{"n_layer": 13, "d_model": 320, "n_head": 5, "n_kv_head": 1, "head_dim": 64, "d_mlp": 832, "vocab_size": 7685, "activation": "swiglu", "norm": "rmsnorm", "norm_place": "pre", "norm_eps": 1e-05, "positions": "rope", "rope_base": 10000.0, "rope_fraction": 1.0, "qk_norm": true, "attn_scale": 0.125, "bias": "none", "tie_embeddings": false, "parallel_block": false, "init": "uniform", "init_std_qkv": 0.0385, "init_std_o": 0.00754, "init_std_up": 0.0385, "init_std_down": 0.00468, "optimizer": "muon_variant", "lr": 0.00199, "lr_mult_o": 1.5, "beta1": 0.9, "lr_head": 0.00747, "warmup_steps": 0, "schedule": "cos", "final_lr_fraction": 0.03, "batch_tokens": 131072, "seq_len": 256, "doc_mask": false, "train_tokens": 576100000, "steps": 4396, "dataset": "wikipedia_en"}
MLP neurons of a small language model. Each row is named by its layer, matrix (gate and up: input weights) and neuron, and shows model dimensions 96-159. Each number is 50 + 15 x the weight over its row's rms, rounded and kept within 0 to 99. A neuron's up and down rows have the sign that makes its largest values positive.
A block is one neuron, or neurons of one layer that tend to fire together. Before each block is what it responds to, as a language model described it from the Wikipedia text at the highest values.

Description: Function words, wh-word pieces. Mainly the word as in comparisons and set phrases (not as dependent, twice as high, as follows), plus of, that, and word-final pieces of split wh-words such as Wh-at and W-hy in quoted titles.
L6.gate161:60 63 61 76 25 62 49 57 77 38 58 37 40 35 74 65 51 54 39 63 67 59 47 69 34 58 79 68 51 46 27 44 50 61 49 67 63 20 59 73 62 36 60 48 44 49 29 24 42 34 46 50 39 35 55 50 72 70 56 54 52 42 43 43
L6.up161:52 39 56 58 49 48 62 39 47 38 42 40 52 66 54 52 74 52 69 48 58 53 45 66 78 06 22 61 57 41 44 22 56 69 35 55 70 29 35 46 34 66 36 43 74 34 54 77 36 56 71 59 24 45 57 36 61 69 62 38 59 58 63 67
L6.gate224:52 47 34 25 74 38 36 51 50 31 67 61 53 57 44 44 71 13 45 56 62 25 41 23 48 62 73 64 43 72 44 52 56 33 62 52 68 58 45 32 45 48 61 54 59 42 43 61 65 56 49 63 58 64 36 41 11 34 51 65 39 68 45 33
L6.up224:23 69 28 69 40 32 21 44 41 35 35 34 41 50 19 33 56 44 26 53 49 32 55 54 38 29 60 66 60 56 42 60 38 76 62 69 58 28 60 67 55 34 41 58 61 38 57 30 68 26 32 57 59 40 39 47 43 62 63 69 69 53 37 49
L6.gate252:43 57 78 64 36 75 42 22 37 31 33 38 48 67 67 72 40 38 40 72 35 45 48 58 46 34 45 42 61 59 37 61 34 22 37 35 40 46 36 26 52 43 41 46 67 49 54 30 43 66 62 16 49 62 58 59 50 38 63 30 52 79 71 74
L6.up252:32 49 43 63 38 80 39 40 67 57 61 56 09 41 45 54 64 21 45 51 56 60 30 38 59 46 64 68 64 45 69 44 72 30 44 65 48 47 61 50 53 38 33 72 82 48 44 51 42 65 36 67 56 60 71 39 61 56 54 35 40 62 48 35
L6.gate315:61 43 46 56 54 57 49 48 45 48 32 72 39 52 53 47 46 46 29 84 54 21 70 71 44 67 64 59 67 56 48 67 75 47 42 55 25 35 05 49 44 66 56 35 52 55 37 46 43 49 28 27 51 62 50 44 33 62 44 49 46 69 54 63
L6.up315:69 61 82 87 32 50 47 64 35 64 80 57 47 55 62 41 62 48 29 41 50 23 39 48 45 53 55 71 56 51 66 55 41 36 44 63 54 41 57 24 18 59 49 37 54 59 72 28 65 87 18 46 55 27 52 41 64 61 68 55 21 48 44 35
L6.gate614:66 53 99 82 38 51 72 37 69 67 51 45 55 43 67 56 71 46 71 58 36 31 71 24 41 54 59 32 37 47 56 34 44 56 66 37 50 38 58 47 46 54 42 46 40 29 44 51 67 21 70 49 46 58 61 55 40 50 24 24 61 66 65 35
L6.up614:49 68 60 44 53 41 58 50 62 57 54 50 30 27 49 57 51 51 32 41 31 48 54 40 52 27 52 75 54 54 34 63 15 29 30 62 24 35 51 63 50 52 46 24 13 51 52 36 61 43 25 59 78 38 30 36 78 62 64 54 10 36 44 43
L6.gate695:51 52 58 53 46 59 44 90 44 39 33 46 31 76 90 66 59 35 58 64 35 52 70 29 54 66 48 71 59 66 29 46 65 40 15 57 55 65 75 53 40 41 34 47 52 58 38 29 37 51 17 70 69 62 42 59 67 63 56 68 47 49 13 35
L6.up695:63 56 51 75 30 32 41 40 69 52 43 61 40 59 65 57 46 26 32 50 48 18 68 52 44 54 68 50 68 50 44 40 48 24 68 55 32 53 55 36 41 54 60 45 21 53 63 34 38 23 47 24 67 68 48 54 73 38 46 38 74 56 48 65
L6.gate731:47 60 47 67 32 59 68 39 78 65 57 69 51 25 51 53 55 65 44 57 34 59 46 39 50 71 53 59 62 31 39 68 61 33 47 55 54 33 21 60 58 45 56 73 48 35 82 78 51 26 72 25 55 48 49 75 53 37 16 65 58 74 50 64
L6.up731:54 45 54 44 25 49 48 71 54 40 38 37 53 52 44 63 68 53 48 75 38 54 43 42 40 27 50 58 34 74 42 40 38 55 36 42 37 45 35 60 41 48 81 61 35 29 55 34 28 47 41 25 71 95 50 27 41 32 62 51 52 51 78 61
L6.gate787:67 64 32 53 44 28 06 43 47 61 41 79 42 46 64 82 23 63 30 48 33 56 61 46 36 30 69 61 69 70 36 31 56 48 48 42 41 54 41 69 51 49 39 59 44 55 55 49 49 47 82 66 49 33 55 61 49 47 78 66 46 71 24 64
L6.up787:66 51 35 44 64 35 44 45 54 43 31 47 40 37 55 53 41 76 51 39 68 17 52 35 58 46 66 63 78 51 34 56 22 52 33 28 59 60 45 53 60 65 40 40 48 39 36 42 30 59 38 69 47 60 25 30 78 53 55 77 47 29 43 60

Description: Clause-opening "as". The word as or As opening a clause or fixed phrase (as of, as long as, As the...), plus short word-start fragments such as re, co.
L8.gate155:66 55 46 70 29 54 77 47 67 57 86 55 59 27 70 48 67 29 34 78 38 44 28 67 49 48 29 63 53 49 60 41 82 33 47 70 29 48 65 63 32 45 62 42 79 51 30 46 77 46 28 42 27 47 48 54 71 45 48 59 47 59 24 51
L8.up155:51 61 30 67 45 34 35 49 28 77 60 22 67 45 28 62 71 13 60 42 80 33 44 53 56 37 33 52 70 48 57 51 58 41 77 54 71 48 44 49 48 52 23 73 59 70 66 65 62 63 53 57 70 28 88 40 26 29 53 58 30 54 34 44
L8.gate230:64 62 69 57 47 60 27 53 37 61 39 19 51 92 47 59 28 36 29 62 61 46 58 76 41 54 49 67 41 40 36 46 59 54 39 41 45 48 59 46 38 46 54 26 47 51 67 74 65 31 71 63 39 17 72 64 72 69 42 51 33 52 61 40
L8.up230:61 84 42 51 13 50 52 54 46 52 57 49 57 43 32 23 77 36 50 31 64 44 36 36 13 66 71 53 82 42 24 61 48 49 54 58 39 56 47 57 58 72 55 46 68 38 48 75 30 22 55 57 48 60 63 48 63 26 51 85 55 31 61 54
L8.gate261:79 70 26 72 57 70 63 41 51 60 31 65 62 68 33 56 55 48 54 56 79 65 61 39 41 59 78 48 45 42 63 35 21 48 45 70 36 62 51 62 33 51 61 38 37 45 30 79 37 38 68 46 60 26 61 56 47 48 50 34 70 57 37 53
L8.up261:45 57 35 43 56 64 43 45 28 18 40 49 50 58 52 31 55 57 61 51 44 25 55 31 57 34 43 22 58 50 50 41 46 63 52 42 81 44 46 34 58 60 22 31 51 53 42 48 61 40 35 60 58 34 69 48 62 66 82 26 34 46 59 51
L8.gate409:48 41 58 74 40 32 59 36 51 52 49 47 39 43 58 45 58 57 39 67 50 19 59 48 51 47 27 76 73 21 53 63 64 52 53 63 79 59 09 35 34 85 48 58 38 42 56 51 43 75 54 33 60 67 31 49 51 93 53 65 72 78 33 56
L8.up409:72 49 42 60 54 58 46 71 72 49 20 53 50 42 56 68 64 75 32 82 58 57 15 64 64 52 40 33 55 02 47 55 48 55 24 71 54 39 56 55 64 47 43 61 37 43 17 30 61 33 01 17 67 55 43 39 61 46 71 49 59 38 36 51
L8.gate429:79 69 42 55 67 62 59 50 50 33 54 31 50 50 71 70 45 62 32 45 58 47 40 51 59 77 63 56 50 59 08 49 41 27 46 68 69 37 39 75 62 56 64 60 40 61 28 53 59 40 40 76 35 59 50 52 48 64 60 38 33 35 42 55
L8.up429:65 40 31 46 56 53 56 85 27 44 54 49 58 64 35 45 54 36 61 08 56 24 17 63 44 67 60 49 28 64 63 27 54 36 37 29 47 63 39 77 56 37 50 85 52 54 30 65 51 38 54 59 30 44 47 77 43 27 56 48 44 39 46 59
L8.gate615:60 56 58 67 66 52 58 62 67 44 54 31 38 39 58 29 53 36 34 35 98 38 38 40 16 74 59 42 51 44 61 28 47 47 24 47 56 63 52 74 39 41 60 58 60 48 61 49 58 61 72 41 59 65 54 41 77 38 42 39 19 20 37 19
L8.up615:79 36 67 57 52 44 48 62 54 21 59 37 47 47 54 56 74 28 62 38 69 46 53 59 49 51 71 53 48 61 22 60 61 61 22 45 84 38 07 56 31 48 49 46 56 31 34 42 68 74 44 54 58 51 62 50 39 54 42 47 61 61 40 44
L8.gate746:49 57 60 46 37 53 47 13 72 67 33 48 77 61 46 38 74 22 43 36 66 39 38 66 36 42 61 22 31 64 69 33 43 49 50 71 66 77 32 49 45 62 47 49 60 62 35 70 66 14 58 41 47 75 59 27 64 76 68 47 53 81 46 45
L8.up746:54 64 69 61 50 50 59 46 40 50 53 62 43 44 68 39 64 30 65 48 43 31 44 44 48 53 76 44 37 48 55 33 74 38 42 51 74 50 45 52 61 63 67 44 62 44 53 63 54 21 64 21 27 45 63 70 44 59 49 60 25 58 51 48
L8.gate763:52 47 56 69 34 80 69 45 64 59 25 59 58 53 54 46 56 30 41 31 29 35 55 59 14 38 84 34 53 56 56 65 52 56 51 44 47 49 55 58 38 59 58 61 73 46 30 53 39 28 46 45 64 62 53 24 43 42 60 56 74 60 60 61
L8.up763:53 56 61 64 45 43 65 54 48 40 68 42 26 37 57 49 36 40 70 45 47 54 29 40 44 46 72 48 40 56 56 39 30 48 51 37 74 41 67 62 56 57 49 39 44 38 56 68 50 21 38 46 47 57 65 46 36 28 17 42 78 42 40 75

Description: Clause-opening boundary tokens. Commas ending introductory phrases (However, In 1924, Two weeks later), that after reporting verbs (noted, shows), and opening quotes after wrote.
L6.gate72:64 54 36 12 63 45 55 64 56 51 58 30 43 54 43 45 28 57 47 54 51 50 59 66 34 35 63 60 38 61 20 49 66 61 57 19 62 30 50 50 43 54 28 38 43 71 44 34 44 44 37 58 54 54 50 33 42 48 50 49 75 47 55 37
L6.up72:57 57 40 38 58 53 28 47 40 35 79 59 25 46 33 48 64 46 44 53 35 69 75 62 47 48 32 48 59 50 22 37 73 52 47 65 65 54 64 44 32 42 28 72 69 26 23 70 69 46 52 53 28 31 36 19 33 72 53 29 49 63 53 68
L6.gate188:42 62 32 27 71 42 40 63 23 52 49 31 58 49 49 59 52 60 35 49 35 74 22 48 42 19 62 58 52 48 49 52 63 51 20 43 36 48 49 69 48 67 53 29 47 38 55 54 51 54 55 33 20 29 49 47 37 78 70 63 66 27 23 48
L6.up188:61 56 52 40 58 72 62 34 59 62 61 57 46 67 26 80 43 50 54 62 32 42 37 54 58 72 48 15 38 45 64 68 74 44 53 42 57 47 30 23 52 50 41 45 43 53 33 26 80 51 32 51 38 49 58 53 71 50 35 22 31 73 35 40
L6.gate190:49 45 39 56 26 48 21 27 49 32 58 40 43 72 62 26 21 54 85 63 28 85 46 40 49 50 62 25 38 75 34 73 72 50 28 41 21 69 36 66 46 39 18 59 57 39 25 48 61 45 52 09 27 35 43 26 66 63 79 51 34 54 48 48
L6.up190:72 22 22 40 36 50 58 37 38 65 47 35 31 47 33 44 22 55 39 51 58 71 57 57 63 48 41 55 57 63 33 43 67 74 55 17 25 69 47 50 57 37 77 65 37 27 54 77 63 50 79 48 77 09 65 47 65 60 69 39 71 41 70 67
L6.gate346:46 47 60 38 52 42 70 59 36 82 56 23 41 85 21 23 50 42 22 62 50 57 44 60 68 60 66 42 41 67 58 38 68 62 35 34 42 51 41 59 18 74 39 38 39 43 40 50 30 43 31 49 34 52 75 58 48 34 65 18 54 37 45 37
L6.up346:29 32 39 32 37 30 70 49 61 36 63 67 60 58 32 73 38 65 48 51 74 75 58 67 73 55 20 30 71 49 46 46 55 29 66 15 55 54 53 28 31 67 35 75 62 44 26 12 35 54 38 74 46 45 63 44 47 34 58 49 62 40 72 22
L6.gate358:50 46 43 12 40 37 39 69 57 49 64 46 44 56 71 48 80 52 63 41 63 44 16 52 62 70 62 53 56 68 25 24 60 43 49 49 25 81 70 75 36 18 19 31 58 38 42 61 49 28 40 56 08 37 56 26 65 58 34 38 44 52 42 53
L6.up358:29 57 29 43 26 49 53 59 36 51 47 42 07 70 13 61 54 42 50 82 62 48 54 51 58 79 57 45 52 43 25 31 71 60 54 48 49 45 44 70 48 60 56 47 51 38 35 43 76 72 49 62 52 58 70 51 68 55 38 40 77 49 42 39
L6.gate380:67 51 31 24 72 59 24 32 64 36 39 51 47 38 59 60 59 50 53 43 39 62 56 43 43 62 40 70 48 45 51 43 52 56 57 50 37 51 46 54 64 78 44 28 62 37 48 44 70 18 40 75 56 50 59 35 51 52 32 40 64 47 56 47
L6.up380:48 42 40 23 21 64 49 63 37 59 52 59 66 43 53 63 39 44 53 67 40 41 52 39 53 53 37 64 59 61 33 47 77 19 39 27 12 41 64 52 32 69 65 59 74 68 68 25 25 38 20 43 35 54 33 23 92 24 48 58 46 31 45 55
L6.gate408:34 54 63 44 32 63 63 64 51 38 50 66 37 45 45 41 26 15 31 62 48 71 46 60 33 46 67 52 68 66 44 40 25 34 52 39 57 51 39 49 39 36 47 52 33 39 35 64 55 75 29 61 50 71 40 37 84 84 34 39 35 62 60 68
L6.up408:37 26 52 80 57 78 62 67 34 37 55 68 45 56 33 27 45 62 32 57 43 61 53 79 34 75 51 33 57 21 51 51 37 32 57 22 55 65 46 99 33 55 51 45 55 28 29 35 60 54 28 41 34 37 64 49 56 35 73 38 46 67 51 19
L6.gate737:40 63 61 65 45 42 88 72 56 41 45 66 62 37 81 42 46 59 44 63 43 55 64 65 53 57 36 36 47 44 20 50 50 67 18 43 43 67 37 58 39 40 53 60 65 46 40 52 29 47 38 38 33 54 47 28 55 42 28 45 60 47 48 31
L6.up737:48 47 47 41 30 44 83 79 73 85 37 42 66 33 17 36 47 50 36 75 45 52 51 52 57 45 37 57 43 32 33 51 38 53 42 59 32 66 30 61 43 64 30 56 31 32 47 66 49 43 51 61 40 71 58 38 53 42 56 24 46 54 63 47

Description: Anaphoric clause openers. Words that start a clause by pointing back to a just-named noun, mostly relative pronouns after a comma (which, whom, who, that) and sentence-initial It/it; also occasional when, as, called, or table header cells.
L6.gate288:55 57 17 47 50 50 27 40 43 51 59 42 10 58 54 32 48 37 41 53 57 31 69 72 60 33 56 66 49 39 62 34 70 43 30 27 46 61 59 35 57 57 33 50 74 50 38 40 73 91 56 24 49 68 42 47 46 49 48 44 54 56 67 60
L6.up288:35 46 31 33 32 51 54 36 55 44 57 40 80 64 42 39 55 79 88 60 13 39 48 48 48 33 41 45 51 47 56 67 52 65 73 75 36 28 55 55 67 40 78 37 30 57 65 31 58 53 77 68 67 56 30 30 39 62 54 64 54 46 72 53
L6.gate411:31 51 41 40 49 54 51 27 62 18 58 46 52 35 54 34 50 58 40 87 30 43 56 77 29 41 62 44 47 58 69 31 42 46 47 73 54 63 67 69 56 42 61 64 62 54 57 27 41 58 31 47 31 69 25 64 50 57 54 47 46 59 28 28
L6.up411:68 42 28 58 49 64 62 68 28 59 66 52 10 35 04 21 70 70 43 24 55 40 40 26 50 38 47 37 50 51 53 56 56 57 34 52 52 66 59 91 46 75 69 46 58 66 40 42 54 56 50 53 44 62 61 28 48 62 58 69 58 15 68 34
L6.gate418:39 70 44 55 54 43 34 22 77 82 85 57 71 59 44 33 27 62 55 35 57 53 29 60 58 51 44 49 47 37 71 45 45 63 59 52 55 82 68 61 53 44 69 46 63 60 65 42 49 45 72 67 49 69 36 60 51 54 58 45 71 42 56 62
L6.up418:37 52 39 42 46 64 64 51 69 48 46 75 51 66 29 49 51 67 32 58 51 42 45 35 52 40 20 16 49 29 75 37 58 43 45 25 49 71 31 44 21 35 56 53 49 33 75 24 45 76 58 59 24 45 39 67 56 35 43 45 74 54 30 35
L6.gate554:38 44 44 49 29 65 42 52 51 85 63 49 85 27 57 10 43 59 31 37 68 36 47 56 74 39 47 68 45 28 57 71 54 48 58 65 32 54 73 32 76 40 56 58 30 32 45 39 40 15 44 61 38 72 80 73 47 58 52 51 34 38 46 86
L6.up554:58 50 70 23 49 52 62 64 41 68 49 55 73 61 42 40 45 99 53 56 49 36 60 43 39 38 39 26 41 50 47 49 58 51 45 32 15 64 61 64 47 51 53 33 55 64 39 22 54 35 50 58 24 54 54 37 47 45 70 36 33 57 73 38
L6.gate572:48 43 44 64 52 47 42 39 24 81 78 26 38 68 46 56 63 59 48 34 31 26 43 42 35 51 67 59 42 32 59 41 66 54 52 61 42 23 49 48 37 61 58 59 61 76 42 61 50 65 43 54 68 66 55 58 55 47 64 44 19 27 33 73
L6.up572:30 58 45 51 59 46 80 35 55 53 58 45 51 48 40 28 34 49 55 33 25 51 40 46 20 30 37 47 65 33 35 49 40 50 56 52 56 63 31 63 73 48 62 60 34 53 63 32 57 42 54 42 55 29 69 52 31 67 55 38 46 40 21 76
L6.gate650:51 51 28 25 34 39 56 51 57 63 68 31 43 45 50 38 58 64 54 45 43 38 30 67 71 37 26 46 68 72 32 57 27 30 78 66 29 68 38 47 58 41 32 62 38 26 51 63 57 79 08 52 51 58 23 68 43 71 30 78 59 40 67 42
L6.up650:76 52 62 73 26 29 42 66 52 65 64 15 68 50 82 41 25 45 59 38 76 39 62 57 99 49 48 20 42 62 39 29 61 37 45 51 59 75 45 61 32 48 45 54 70 59 74 15 39 44 58 72 34 54 46 78 15 44 64 44 68 51 35 58
L6.gate697:50 37 74 67 49 27 45 48 55 32 60 56 25 56 48 20 42 65 54 72 51 40 64 51 66 51 23 80 50 39 34 51 68 59 65 42 59 35 39 62 22 44 55 64 83 61 57 60 18 39 43 51 57 53 56 53 71 56 72 50 49 46 45 61
L6.up697:48 30 56 36 36 22 61 41 73 43 64 32 60 62 39 51 74 35 63 50 74 83 73 12 73 38 45 76 39 55 63 61 51 39 24 60 46 48 51 08 30 22 47 63 60 35 58 59 70 57 39 44 57 58 81 76 46 18 67 52 71 36 59 61
L6.gate707:81 83 10 48 62 63 54 27 37 51 56 56 57 41 37 55 68 51 82 62 22 21 50 50 42 64 46 43 77 83 52 86 44 51 62 52 49 54 40 53 69 46 68 32 45 62 65 40 44 56 50 48 69 53 50 38 42 44 46 47 81 67 54 38
L6.up707:78 48 36 25 71 52 78 31 38 24 34 50 24 61 52 60 47 60 63 41 41 47 60 55 47 69 55 60 46 51 17 56 38 48 40 45 49 54 23 60 46 51 48 64 62 58 61 16 37 39 42 21 21 32 56 68 73 49 75 75 67 67 35 37

Description: Reporting verbs after sources. Verbs or verb endings of speech and reporting right after a named source, usually followed by that or a quote: commented, explains, states, points out.
L4.gate502:50 78 65 53 57 22 62 54 59 31 38 29 32 54 34 56 56 35 62 72 73 52 55 61 32 52 43 51 70 53 29 23 41 63 54 39 26 57 34 32 69 48 45 65 49 42 42 45 70 29 58 44 42 36 42 47 45 54 43 24 57 48 55 50
L4.up502:90 65 82 49 41 47 63 51 49 39 40 38 42 54 36 55 30 68 57 48 62 46 67 51 34 48 75 28 56 53 20 76 64 61 49 37 55 66 51 18 57 31 51 41 58 53 25 53 51 76 66 25 39 23 36 62 35 53 70 55 44 62 56 46

Description: Word after a name. Function words right after a person's name or noun phrase, strongest for critic affiliations like of/from (a critic of The Skinny), also relative which/who/that and possessive 's.
L8.gate125:75 32 72 37 36 29 56 45 74 63 68 44 21 72 34 28 46 49 55 63 51 46 62 31 59 56 65 51 74 32 72 34 70 26 42 54 69 30 47 62 60 21 65 30 52 31 59 46 33 76 23 48 40 53 23 54 30 49 37 65 31 34 50 71
L8.up125:56 50 19 51 30 21 64 77 60 73 58 59 42 30 48 51 29 68 42 48 59 24 13 31 64 59 69 55 42 73 68 43 44 68 52 60 68 54 67 33 35 58 23 38 49 73 33 43 43 61 64 63 65 45 48 77 43 61 43 44 64 46 42 49
L8.gate137:76 43 39 56 56 48 35 68 32 63 46 26 64 74 80 47 37 68 52 59 65 33 64 56 35 52 33 47 43 49 57 62 06 37 41 40 59 65 62 34 49 56 26 40 59 40 33 57 61 52 45 41 56 47 74 40 43 30 55 38 39 42 51 68
L8.up137:37 51 63 43 45 46 47 38 50 37 45 52 58 36 67 53 77 22 32 75 27 29 44 41 77 40 31 56 43 55 49 35 40 34 65 61 37 45 24 31 14 54 83 74 46 72 40 15 61 45 60 46 69 60 68 73 46 42 55 78 69 20 45 74
L8.gate301:30 51 50 36 21 22 49 49 74 58 83 68 56 77 94 57 60 64 66 63 66 38 46 44 53 45 40 47 54 49 49 58 53 34 52 38 45 48 47 21 43 55 38 53 55 46 43 67 34 60 45 75 47 11 26 63 66 36 42 60 42 57 42 40
L8.up301:55 66 73 74 21 41 56 75 43 55 73 71 67 59 45 44 17 70 47 73 40 55 62 23 48 28 66 48 47 44 38 27 40 48 30 47 60 33 76 56 41 46 18 66 27 50 38 29 52 35 36 72 43 40 54 68 62 60 37 57 40 28 65 47
L8.gate339:59 62 87 28 47 26 55 58 35 19 60 56 62 44 41 56 41 63 65 52 46 53 68 61 55 25 39 41 35 49 69 61 61 48 62 51 42 73 36 32 44 38 63 39 31 79 41 38 72 46 58 42 47 36 39 56 46 31 43 30 25 75 61 34
L8.up339:52 62 60 80 68 54 89 44 53 55 41 33 72 52 62 40 36 44 53 58 35 58 27 39 24 26 78 45 73 63 47 80 24 04 39 63 32 59 64 56 29 66 52 45 55 67 74 39 62 33 31 63 27 33 66 61 70 56 59 51 36 62 51 39
L8.gate471:53 35 61 49 55 60 69 34 56 52 62 65 60 51 51 26 15 67 71 39 18 59 20 68 49 69 28 50 61 65 53 25 83 50 68 17 45 56 74 59 57 37 49 55 67 52 32 52 52 72 46 44 40 56 63 29 83 52 63 63 40 63 61 71
L8.up471:39 57 39 52 48 88 57 47 40 70 37 82 51 35 45 82 56 25 61 52 40 39 36 60 79 56 45 57 34 43 74 64 49 60 48 27 31 81 46 58 50 68 63 47 85 11 51 24 21 51 51 56 25 64 55 68 41 41 69 41 68 57 33 53
L8.gate484:71 70 51 24 61 23 62 64 50 34 47 80 54 54 40 42 46 46 31 67 76 66 48 45 38 70 35 52 59 12 22 50 75 37 51 41 48 40 68 49 37 68 55 67 64 48 42 47 34 47 48 62 60 51 55 69 51 62 24 34 36 27 46 19
L8.up484:61 32 27 56 44 34 54 49 22 36 46 38 32 55 39 46 74 42 49 38 57 44 64 55 53 77 42 50 82 56 71 50 34 69 37 27 30 60 51 62 41 38 33 33 54 37 38 63 28 31 64 64 71 48 43 55 70 50 51 60 33 48 52 73
L8.gate518:73 82 41 56 62 24 50 39 57 45 66 48 43 63 58 25 29 41 77 59 34 41 70 75 31 35 39 58 58 30 37 49 48 48 52 29 38 23 57 37 57 31 61 63 52 55 77 69 62 34 34 51 65 48 33 44 67 56 54 79 32 31 33 65
L8.up518:05 49 66 51 62 34 66 20 60 56 37 72 34 39 37 38 67 58 67 46 16 86 55 52 75 46 42 33 46 49 52 51 58 53 58 64 50 63 68 67 51 23 32 58 73 63 50 74 57 35 42 12 30 53 50 71 43 24 85 52 31 56 67 64
L8.gate622:30 52 31 26 31 30 79 46 52 76 82 74 62 43 22 40 48 70 57 57 74 58 61 38 56 35 52 54 63 51 61 47 34 52 34 20 43 50 40 37 43 55 35 32 37 46 39 61 53 70 76 64 44 63 59 61 48 48 87 83 51 54 58 30
L8.up622:61 62 28 49 48 35 44 55 71 49 50 27 41 69 47 79 48 57 53 52 51 57 63 57 62 20 42 60 58 49 54 13 63 37 25 41 29 51 58 37 61 47 70 52 51 47 51 44 38 60 49 47 29 25 53 57 46 38 51 88 40 21 32 47